Weights of a small GPT-style language model, trained from scratch on English Wikipedia.
Training: 224M tokens, 13666 steps.
MLP neurons of a small language model. Each row is named by its layer, matrix (down: output weights) and neuron, and shows model dimensions 16-111. Each number is 50 + 12 x the weight over its row's rms, rounded and kept within 0 to 99.
A block is one neuron, or neurons of one layer that tend to fire together. Before each block is what it responds to, as a language model described it from the Wikipedia text at the highest values.

Geographic location context
L6.down340:46 56 65 48 54 54 36 47 54 56 44 59 52 56 31 32 45 41 58 56 59 51 64 43 53 58 32 23 61 57 75 54 38 55 52 38 74 60 57 47 22 55 37 57 31 61 27 58 32 70 54 56 61 60 51 39 74 39 40 45 61 40 64 37 30 40 55 73 44 38 45 40 36 52 32 59 54 48 50 73 60 56 56 20 51 50 52 37 43 43 64 41 55 74 72 47
L6.down345:50 54 46 55 45 63 57 36 42 64 46 70 58 63 42 45 40 61 47 32 52 43 47 49 73 43 68 61 62 55 61 51 31 32 51 23 49 57 33 40 35 51 48 57 40 59 51 55 37 36 52 46 45 43 49 35 57 58 77 31 46 27 34 26 57 47 41 59 35 45 59 51 61 62 30 55 56 51 50 33 66 35 40 34 32 40 38 38 50 50 52 51 45 35 54 51
L6.down557:53 63 53 46 34 36 51 33 48 28 52 61 50 58 51 50 55 60 20 51 66 49 51 54 65 52 50 45 57 56 63 57 40 47 55 48 65 34 62 50 36 40 41 49 45 48 67 42 25 69 41 49 57 47 56 37 57 52 71 57 53 62 54 24 66 32 32 57 43 44 54 67 49 49 37 44 40 67 68 41 57 50 58 31 28 32 53 51 49 52 53 80 43 44 42 73
L6.down676:54 39 41 79 59 60 52 41 42 42 56 46 53 68 54 53 49 56 46 53 54 54 41 45 48 64 40 57 37 57 50 32 52 46 41 64 30 57 47 38 43 61 43 48 53 37 31 60 67 42 59 51 63 50 52 40 67 40 43 58 23 31 47 40 58 42 26 51 34 47 55 54 46 93 60 62 21 21 72 46 48 34 34 59 67 41 32 78 69 62 47 47 60 58 41 64
L6.down727:28 69 54 50 51 46 34 30 38 52 35 71 35 55 46 31 38 58 35 45 71 37 50 28 42 66 40 51 54 76 67 54 35 50 56 53 44 55 43 46 48 52 61 49 28 48 53 59 28 55 51 45 40 51 48 41 33 34 52 39 52 61 48 41 40 35 53 47 48 43 66 50 57 55 62 53 21 45 60 50 68 66 49 45 49 53 32 35 56 60 43 49 51 57 47 46
L6.down728:39 52 53 58 59 55 55 37 51 30 44 64 35 76 53 46 53 56 53 50 54 47 35 43 70 44 42 50 52 50 69 43 67 56 54 61 38 52 39 47 26 39 52 64 36 35 63 53 48 59 46 57 32 50 56 38 42 56 45 54 47 59 20 42 75 22 61 59 37 67 60 51 47 72 60 69 58 52 69 26 32 24 32 46 43 51 24 73 47 49 59 70 59 70 41 48
L6.down905:65 53 46 53 45 44 22 51 44 09 50 41 49 61 59 53 50 55 69 33 61 61 47 58 36 62 26 70 57 63 52 48 53 55 64 34 53 47 37 63 49 32 49 53 35 49 60 45 53 49 51 42 44 41 29 48 47 53 43 57 45 58 40 43 65 54 56 55 48 55 63 63 50 59 57 37 50 58 70 53 46 64 43 52 60 56 55 50 62 71 58 63 50 68 49 62
L6.down1037:34 66 62 59 43 42 49 44 55 68 53 59 36 42 67 56 46 39 52 54 60 54 54 31 51 35 44 69 57 48 52 50 47 22 46 53 38 34 36 46 64 56 54 37 60 62 68 59 37 38 41 58 59 42 51 57 59 63 37 49 35 25 59 59 42 32 59 61 61 64 50 43 47 36 51 47 53 50 75 43 52 31 54 39 42 45 68 48 70 47 73 36 49 37 22 49

Early mid-word fragments
L6.down130:56 38 66 60 43 22 53 56 40 33 56 41 34 51 42 54 51 35 72 79 62 42 35 65 59 33 52 43 45 59 54 48 56 52 63 54 26 46 55 55 25 65 66 43 61 25 55 44 68 82 63 58 40 53 55 54 53 44 58 43 55 50 58 39 51 70 59 43 34 51 45 51 33 63 35 52 52 59 59 64 43 48 53 48 33 58 71 40 44 45 65 45 32 63 61 47
L6.down224:64 62 61 61 36 53 50 50 40 29 51 64 38 46 42 38 44 63 63 58 56 48 48 35 52 33 43 59 50 54 45 70 39 45 47 37 60 49 40 52 27 56 35 58 54 46 51 41 48 44 45 53 53 61 47 64 49 48 60 64 50 63 40 51 26 42 71 70 40 60 46 43 50 50 54 43 60 48 48 45 48 32 45 47 35 62 57 49 54 66 41 48 50 55 51 37
L6.down331:55 55 51 19 46 40 55 52 39 56 50 46 54 70 34 66 56 38 56 50 39 39 77 63 50 54 29 37 62 51 62 51 49 60 46 67 21 61 29 61 59 56 58 66 50 74 77 44 45 50 49 48 61 23 55 40 33 58 50 56 41 38 46 64 40 64 61 55 37 56 45 40 61 34 51 55 48 52 42 54 30 48 39 36 45 71 53 47 51 47 52 49 29 52 51 52
L6.down792:54 48 33 63 46 50 47 67 53 36 47 57 57 49 41 64 45 31 41 45 16 56 56 72 63 50 25 50 64 47 65 59 34 32 60 61 32 59 48 40 31 42 58 44 30 60 43 54 48 57 52 52 55 49 53 45 34 25 43 41 48 27 62 26 65 74 47 49 58 64 24 30 54 42 42 43 14 32 70 41 48 58 47 61 34 69 26 52 44 46 35 51 39 71 57 46
L6.down1046:61 58 55 45 46 52 62 41 47 34 44 36 51 28 71 46 48 42 52 64 46 42 59 59 33 66 46 31 70 60 22 43 56 37 55 55 61 52 43 72 36 49 60 58 50 54 51 46 55 38 37 60 46 43 36 42 50 25 49 59 48 33 48 54 47 69 51 63 45 45 50 55 75 74 53 44 62 49 48 42 62 44 59 64 60 42 61 47 63 43 60 51 62 51 68 67
L6.down1101:31 51 41 60 47 72 55 34 56 73 65 42 55 41 60 63 32 75 39 38 45 49 17 43 25 42 52 72 55 57 25 70 53 51 62 51 60 46 43 43 39 34 67 59 43 49 55 52 52 41 54 55 43 52 54 41 43 43 50 64 50 28 73 45 48 34 47 46 50 44 67 42 64 48 80 49 43 39 70 48 72 44 33 48 54 67 56 46 53 46 44 48 38 35 60 56
L6.down1226:51 43 50 41 64 61 56 50 45 66 43 31 52 46 68 46 43 51 51 61 56 37 55 15 43 62 52 41 62 55 52 41 49 45 56 42 52 37 58 54 44 63 78 52 65 26 81 70 38 50 64 62 61 38 50 28 61 46 60 51 58 56 54 25 40 34 35 53 48 30 56 66 54 49 42 55 68 53 42 63 60 62 40 45 61 40 69 33 58 53 53 70 35 51 56 59
L6.down1459:31 48 47 59 54 46 39 50 44 39 49 33 68 64 48 54 47 26 62 55 52 44 57 57 37 59 54 44 40 58 51 49 76 65 46 44 40 41 43 69 35 42 54 49 56 58 51 67 53 62 55 71 42 54 32 65 27 53 55 45 53 59 65 44 23 62 49 47 59 45 46 62 58 60 41 54 52 60 48 41 62 49 35 45 58 81 47 62 47 65 51 40 72 75 73 49

Place-name completion tokens
L6.down235:60 43 51 36 47 47 44 54 64 63 70 39 68 27 48 50 60 66 61 60 47 65 69 36 48 65 90 25 54 51 39 82 57 33 66 52 59 58 43 31 44 40 42 34 57 47 58 62 47 60 39 48 56 47 58 40 48 58 44 54 67 54 36 51 48 50 38 66 52 35 43 52 47 62 50 42 58 50 64 36 44 63 61 71 55 56 41 44 23 57 28 40 22 61 53 50
L6.down315:46 46 50 44 40 46 37 39 66 57 61 64 30 28 35 60 61 53 44 49 45 60 60 37 53 55 54 29 73 58 76 49 48 44 62 52 63 66 56 50 41 65 60 49 45 78 47 41 27 48 36 65 52 63 54 56 51 40 47 50 50 52 37 54 41 46 42 71 42 52 41 53 45 50 64 70 42 47 43 25 61 50 52 55 45 48 39 52 31 61 31 44 41 33 60 48
L6.down376:45 46 46 59 60 59 60 41 22 71 55 47 65 49 70 49 45 33 44 40 40 30 37 44 62 67 66 51 36 71 54 43 34 49 51 68 58 66 42 15 33 67 33 37 42 46 48 63 47 50 43 65 55 23 48 40 56 52 48 62 53 49 62 17 56 61 64 24 42 55 49 59 44 61 76 48 50 52 58 31 46 62 31 42 60 60 57 51 41 45 70 46 59 57 71 54
L6.down390:60 35 47 51 51 33 53 26 50 30 59 50 48 43 70 61 53 53 53 46 61 51 63 49 71 52 51 63 59 48 64 47 56 47 35 58 49 64 67 68 12 59 41 59 42 30 27 58 50 58 67 63 66 61 53 40 66 69 39 49 59 58 44 53 62 46 71 50 59 35 55 64 41 58 64 53 72 38 41 54 51 35 33 38 58 43 58 59 61 37 55 60 55 38 35 59
L6.down428:60 51 59 40 35 39 42 55 64 39 58 80 42 46 38 67 51 69 64 58 51 59 43 56 60 43 65 42 63 67 68 47 47 57 61 27 64 51 52 55 45 58 66 75 57 36 61 66 55 39 48 47 52 46 44 65 55 64 73 39 52 63 40 69 47 40 49 45 53 60 49 50 47 50 47 65 59 67 62 46 59 49 64 28 41 53 45 49 35 50 51 47 43 54 32 51
L6.down593:54 45 75 76 57 34 54 55 47 30 70 73 75 60 63 45 36 83 82 45 61 64 65 51 69 46 51 47 61 45 63 54 58 48 29 44 51 45 54 57 09 59 48 43 56 44 42 48 54 57 76 50 58 30 59 43 62 58 53 47 47 44 46 79 45 41 62 48 63 40 53 48 58 53 65 48 62 51 43 43 35 36 52 55 67 47 54 71 50 38 32 63 47 57 36 33
L6.down1021:49 44 43 65 48 61 41 58 69 57 43 25 45 53 40 58 56 31 47 65 47 45 65 48 46 59 71 56 52 26 57 42 55 56 52 49 55 42 57 61 38 34 60 51 54 59 50 56 65 32 59 72 62 52 41 72 27 67 59 30 53 69 58 57 53 49 42 76 51 42 38 47 43 61 58 55 49 64 56 45 63 70 38 47 40 36 48 42 40 41 45 39 49 58 40 61
L6.down1058:64 57 33 42 48 61 52 71 47 74 72 39 72 30 28 58 42 40 59 45 17 44 70 43 38 34 54 57 51 56 51 53 41 42 54 46 66 41 64 41 44 61 44 59 37 60 58 43 38 55 50 60 56 49 29 48 57 64 61 49 49 51 49 39 33 31 31 80 49 61 39 78 59 42 41 62 50 45 53 58 70 58 52 38 62 49 50 30 44 50 47 52 52 29 60 56

Mid-name word pieces
L5.down140:48 68 43 40 51 59 47 65 31 42 39 56 46 49 52 50 54 47 38 68 40 44 43 30 37 37 58 43 56 42 36 27 42 47 44 41 62 40 65 60 61 61 50 43 49 58 21 62 49 54 56 36 53 35 44 63 59 47 58 51 24 38 72 46 48 34 53 47 53 49 60 40 44 53 45 53 66 50 60 59 31 53 49 43 24 61 28 55 72 38 42 62 50 34 28 57
L5.down1264:58 43 68 32 52 40 52 45 49 68 51 40 71 50 65 41 76 59 61 59 51 65 53 51 38 49 47 45 41 34 48 82 58 52 65 39 49 54 49 51 71 54 48 37 45 51 50 23 50 46 38 37 70 51 55 52 52 62 37 53 43 49 60 49 31 56 35 47 46 42 48 53 48 50 47 59 81 65 41 44 46 41 47 49 55 38 49 55 56 47 53 48 51 48 59 47

Stock phrases in data tables
L2.down471:68 40 59 52 65 51 69 54 49 55 59 47 67 50 52 41 83 57 43 68 40 56 48 50 44 34 57 61 54 43 39 48 66 36 41 71 55 27 44 70 56 40 45 49 62 36 42 33 48 53 44 44 63 55 64 29 49 37 57 61 48 47 49 46 41 80 35 58 60 56 59 29 38 49 43 32 58 35 36 36 58 53 40 38 50 38 42 38 44 53 39 51 70 52 69 55
L2.down884:47 52 49 40 54 42 65 44 30 39 63 50 29 50 57 52 45 66 41 84 40 54 47 49 37 58 54 50 60 47 50 55 50 62 45 47 49 45 59 62 67 42 46 49 51 52 60 37 62 30 61 36 67 42 57 46 43 64 68 48 32 27 49 48 46 49 67 59 68 61 55 28 57 20 61 65 53 56 57 59 48 68 61 58 50 47 46 75 51 34 17 61 49 57 45 51
L2.down934:47 52 62 42 65 51 50 43 25 33 47 34 58 51 41 45 55 41 56 62 41 54 72 52 44 48 49 53 43 38 50 80 57 25 55 45 40 48 48 76 49 50 22 52 32 41 54 39 30 51 32 29 54 35 43 57 54 27 45 70 62 39 68 71 35 68 47 73 60 54 36 46 50 51 31 39 45 62 47 51 69 49 33 43 49 30 56 74 62 45 41 55 28 51 52 53
L2.down1253:44 52 60 39 46 33 67 52 52 25 58 41 46 56 50 47 41 67 35 70 49 45 34 54 46 45 54 31 62 54 45 55 64 37 49 50 49 48 49 74 70 11 31 75 53 28 34 58 28 59 53 29 67 51 50 52 34 68 72 47 54 48 44 39 49 58 48 66 46 49 70 51 50 59 49 52 46 42 49 38 35 54 50 59 50 36 61 39 55 45 65 46 35 48 67 58

Predictable word completions
L2.down21:44 49 64 38 70 59 55 37 45 53 57 49 50 70 54 51 44 47 63 47 64 44 49 42 42 49 31 52 58 36 78 45 26 69 56 34 40 54 51 57 62 42 45 61 60 48 54 48 62 34 33 51 44 34 59 54 53 43 47 50 45 50 31 46 42 39 65 53 63 65 45 61 53 68 43 37 50 41 40 28 36 36 53 49 55 37 65 42 46 45 27 63 32 55 41 51
L2.down524:47 64 55 40 31 33 50 45 42 61 54 59 30 38 55 66 66 41 53 36 57 46 39 51 62 48 32 48 70 47 69 62 41 73 42 71 45 68 64 42 25 61 68 57 51 61 22 53 57 37 59 42 49 26 33 61 54 40 38 51 46 39 56 62 52 30 54 32 54 65 53 57 60 54 65 63 64 56 43 60 45 50 37 53 61 74 57 40 46 61 74 44 46 34 45 29
L2.down843:37 74 58 67 55 36 38 38 57 47 47 69 62 46 35 58 55 46 55 48 52 70 44 41 61 67 48 43 20 52 66 46 54 53 31 42 65 44 54 54 59 56 57 57 49 41 29 50 80 29 57 56 43 45 48 56 47 67 49 45 70 47 56 46 68 30 37 43 39 54 21 47 33 58 55 28 65 52 47 66 51 35 47 44 62 58 42 38 34 55 53 63 57 82 51 29
L2.down1034:46 55 38 60 50 38 25 56 85 30 39 54 52 57 50 42 45 50 48 29 57 59 53 71 40 41 30 39 26 48 77 56 60 52 69 50 57 70 44 49 48 36 59 43 52 30 52 47 74 76 54 51 50 47 37 43 70 59 41 25 45 60 61 22 69 53 55 42 33 38 65 45 50 55 55 57 45 67 47 60 46 53 55 53 64 36 35 52 31 49 46 53 40 58 56 47

Article-opening "in"/"("
L2.down298:62 81 43 37 68 36 50 58 65 78 49 42 35 61 54 29 44 30 63 45 48 48 67 50 42 72 71 56 47 53 54 42 48 30 53 67 39 37 50 62 80 48 51 53 35 48 74 58 63 28 66 50 45 51 62 46 59 48 57 46 21 56 48 59 50 37 49 24 29 48 46 67 51 45 47 35 33 55 64 77 49 64 42 53 62 65 49 36 48 41 35 48 50 52 52 45
L2.down407:61 39 45 65 34 41 61 48 53 68 39 28 53 32 33 50 49 54 62 59 57 50 65 48 50 46 51 55 35 51 71 65 42 42 42 41 69 71 66 63 58 68 57 58 78 62 39 57 48 68 40 61 67 40 33 64 25 48 50 67 67 52 51 37 79 45 73 57 51 37 60 53 42 76 45 54 36 39 32 67 54 44 59 47 45 55 59 44 41 57 40 31 45 37 47 55
L2.down998:36 58 80 76 50 44 46 45 74 57 63 55 60 35 56 44 54 35 36 35 38 53 49 48 56 38 52 56 40 46 60 58 57 51 33 59 52 53 68 25 63 51 53 56 49 55 28 51 68 54 62 45 58 51 43 47 76 32 51 40 60 69 30 48 61 39 53 35 47 42 69 33 29 50 89 53 48 52 41 34 47 37 44 40 54 42 50 21 63 40 47 50 57 48 46 42
L2.down1423:47 47 45 43 49 37 38 58 45 42 40 41 66 35 42 52 66 44 50 51 56 50 43 43 45 38 56 46 46 46 70 56 60 53 70 39 40 48 67 47 52 61 46 49 44 48 46 36 65 58 45 45 56 33 54 41 32 54 68 53 59 43 47 51 67 48 40 62 43 64 49 49 58 52 57 67 34 25 54 51 65 42 61 59 49 35 49 47 55 50 75 53 46 50 39 41

Mid-word name fragments
L6.down10:74 41 46 49 57 44 62 47 48 59 24 54 68 62 41 38 24 31 55 37 38 42 54 48 48 63 40 47 33 45 70 17 36 46 35 63 74 43 46 57 53 46 51 42 56 47 65 46 32 50 30 38 37 46 43 68 44 53 43 47 44 57 65 40 54 58 58 46 45 48 43 53 53 51 63 59 53 48 39 57 56 61 46 69 26 49 65 52 38 50 48 39 62 58 47 61
L6.down366:66 56 55 42 49 55 42 56 69 48 70 61 43 42 52 66 54 50 60 63 52 68 62 69 47 70 46 47 50 48 51 34 49 42 46 27 49 25 78 39 54 62 78 47 43 54 64 55 62 21 34 34 55 54 50 43 72 49 45 56 58 47 47 70 38 34 24 48 74 64 66 45 48 42 42 52 43 45 49 33 61 76 48 52 68 42 57 37 27 43 37 57 47 29 48 66
L6.down515:45 53 47 49 54 43 40 55 63 44 38 56 51 39 48 43 51 41 28 73 55 47 40 39 75 44 50 43 37 75 38 35 35 40 27 41 55 59 48 55 54 78 50 37 49 29 45 57 52 61 39 44 42 60 51 78 41 60 34 29 39 63 53 32 61 60 54 61 68 48 46 49 42 50 64 33 61 23 50 42 56 48 41 31 66 86 20 29 39 55 61 40 78 62 67 52
L6.down570:55 39 51 53 46 67 46 49 64 49 62 58 55 55 36 59 38 33 64 39 42 50 52 62 48 57 45 52 50 38 35 52 33 46 48 60 54 17 41 49 41 51 60 48 67 44 44 55 47 41 48 43 49 48 39 49 38 66 50 36 28 31 78 38 77 39 35 30 39 53 65 50 57 49 55 39 33 25 69 52 50 45 25 62 55 46 50 42 27 50 52 45 77 36 56 42
L6.down1089:37 50 33 55 41 41 49 52 35 39 40 44 53 58 50 42 53 51 50 51 64 34 35 50 57 60 40 66 35 43 62 26 61 67 61 50 48 39 45 76 50 55 58 61 23 35 32 58 53 49 38 50 55 43 37 44 49 62 37 53 25 61 51 59 41 40 21 67 38 51 40 53 40 39 58 56 63 52 42 40 47 67 59 20 50 55 55 37 66 29 73 51 56 75 67 61
L6.down1242:42 57 49 44 43 60 52 44 42 52 54 56 40 49 52 59 53 37 44 48 69 39 44 40 53 55 29 50 56 55 60 73 49 60 33 59 50 61 35 58 62 34 54 39 41 31 39 08 46 65 55 40 49 27 65 47 40 57 37 31 37 55 53 39 44 57 70 54 29 64 52 40 42 36 64 31 65 42 31 61 52 46 54 21 46 52 66 41 53 38 41 66 61 64 43 56
L6.down1370:54 48 51 62 28 29 48 49 59 26 37 46 46 41 48 48 52 52 44 70 50 49 39 66 64 73 31 53 59 44 49 85 47 60 63 57 74 43 46 61 41 53 60 48 43 46 44 59 46 36 55 32 59 49 49 44 67 56 41 49 54 45 61 47 52 30 32 60 32 33 37 40 42 44 53 56 66 53 28 39 44 46 43 38 49 48 48 30 61 41 46 44 26 29 40 70
L6.down1445:66 63 38 44 51 29 44 48 53 60 43 46 44 43 36 48 46 48 73 46 36 63 60 51 50 64 24 33 62 58 57 37 33 74 81 45 42 46 70 41 58 65 42 63 42 57 75 64 35 48 48 71 48 36 64 41 51 54 65 50 44 29 40 59 48 50 40 75 60 44 54 59 67 41 45 41 62 39 31 25 35 43 68 52 63 53 32 64 58 55 59 56 52 55 45 39

Locative determiners and word starts
L5.down359:69 72 53 41 41 45 22 61 38 72 40 47 47 54 41 54 49 73 70 37 48 58 17 39 52 49 48 55 57 35 47 61 49 53 53 51 41 55 58 46 46 61 39 47 47 48 42 40 43 22 55 48 59 21 49 35 63 42 54 43 47 52 37 58 57 27 43 46 52 71 63 39 57 48 68 50 64 51 49 46 69 65 49 54 60 75 60 59 54 60 74 44 44 47 47 36
L5.down833:81 46 51 52 48 53 40 46 40 52 45 38 43 68 63 37 71 47 67 49 63 53 40 29 71 47 59 62 62 35 56 79 29 19 43 44 84 53 46 41 52 47 59 49 23 58 49 30 20 44 34 50 62 51 47 50 56 40 47 37 57 62 23 35 58 44 37 51 51 38 56 40 63 64 43 52 50 47 55 55 54 62 53 55 46 50 58 62 61 45 52 70 42 68 48 57

Section breaks, mid-word pieces
L5.down555:64 74 42 50 61 40 59 86 38 46 67 63 35 50 48 07 56 42 59 56 39 94 55 59 12 56 34 35 30 47 59 49 35 40 55 46 35 71 49 55 56 48 47 49 47 51 51 41 48 61 63 48 66 50 47 68 40 59 56 53 52 53 63 33 53 64 58 64 71 32 62 37 48 44 51 64 57 42 50 39 71 51 43 56 63 40 69 45 54 44 51 45 49 48 64 65
L5.down1126:46 70 48 58 65 59 53 81 34 49 53 59 46 39 29 19 64 50 37 57 45 81 64 65 17 52 41 52 50 53 53 51 61 51 57 48 35 70 48 46 35 44 38 62 40 63 52 50 39 52 60 57 79 44 54 70 43 32 55 47 38 50 72 45 55 43 49 65 69 33 65 45 36 31 46 60 50 47 57 35 53 73 53 56 55 40 76 50 53 53 58 63 64 59 73 43

Appositive or predicate continuation
L5.down562:70 34 67 51 56 54 29 39 64 33 58 63 52 48 58 58 57 46 64 37 45 61 66 56 39 53 44 54 63 29 71 36 66 46 24 68 44 50 58 58 28 53 40 37 47 58 64 30 45 64 49 58 53 50 73 44 53 78 36 44 54 55 53 60 51 60 52 47 59 38 47 60 64 46 43 42 56 27 60 40 43 31 65 53 77 48 50 58 49 46 72 58 55 33 39 53
L5.down1434:36 32 63 36 38 59 50 58 46 48 49 50 41 77 55 49 54 55 64 47 64 49 55 62 39 47 35 52 54 42 49 49 50 64 32 65 30 50 52 62 56 47 54 48 61 41 66 38 43 57 58 52 53 46 65 58 23 50 49 60 64 50 50 56 72 80 45 58 43 77 53 43 60 48 41 55 58 37 27 40 65 48 31 64 38 54 53 74 33 34 53 34 49 49 47 53

Word-fragment starts
L2.down262:54 51 58 37 24 66 31 42 50 61 58 37 43 45 46 55 40 49 50 28 52 60 73 45 46 54 65 47 57 61 47 79 57 49 50 54 48 47 57 57 36 45 41 47 40 57 53 37 63 40 45 60 55 52 60 35 70 54 51 63 42 55 46 51 46 57 33 58 63 58 49 54 46 40 66 55 74 54 37 36 45 34 18 48 49 50 33 45 50 49 65 29 54 49 56 59
L2.down507:39 65 57 43 41 47 57 46 59 59 46 65 44 51 39 46 53 50 34 43 41 53 44 52 39 53 39 51 53 42 54 72 46 45 33 61 46 61 54 37 49 54 52 44 30 67 42 14 55 47 43 49 56 33 48 33 55 54 49 49 36 56 34 62 39 65 43 29 31 43 46 57 45 63 40 52 52 56 54 54 74 51 51 35 45 40 57 55 44 31 59 64 46 20 21 52
L2.down552:51 67 50 46 56 44 36 51 67 49 54 41 59 44 62 39 55 51 45 36 34 51 44 69 48 57 40 51 39 34 71 70 63 60 41 70 27 40 55 39 41 36 56 36 50 46 51 42 31 55 65 26 53 45 56 57 35 49 50 56 47 48 54 64 65 32 45 35 49 39 71 57 55 37 56 56 54 59 46 31 43 42 45 52 54 33 39 54 47 39 49 64 40 49 27 54
L2.down1203:52 61 54 48 34 44 69 34 34 43 64 51 75 51 31 76 57 68 70 42 33 62 60 49 62 52 34 43 39 33 53 37 45 62 57 56 43 51 61 46 58 46 37 51 35 43 37 63 61 48 49 56 60 41 47 40 66 64 44 50 48 24 61 49 54 54 58 60 43 46 52 55 51 55 43 61 48 67 56 64 49 68 20 73 61 39 35 36 52 43 70 43 46 43 58 53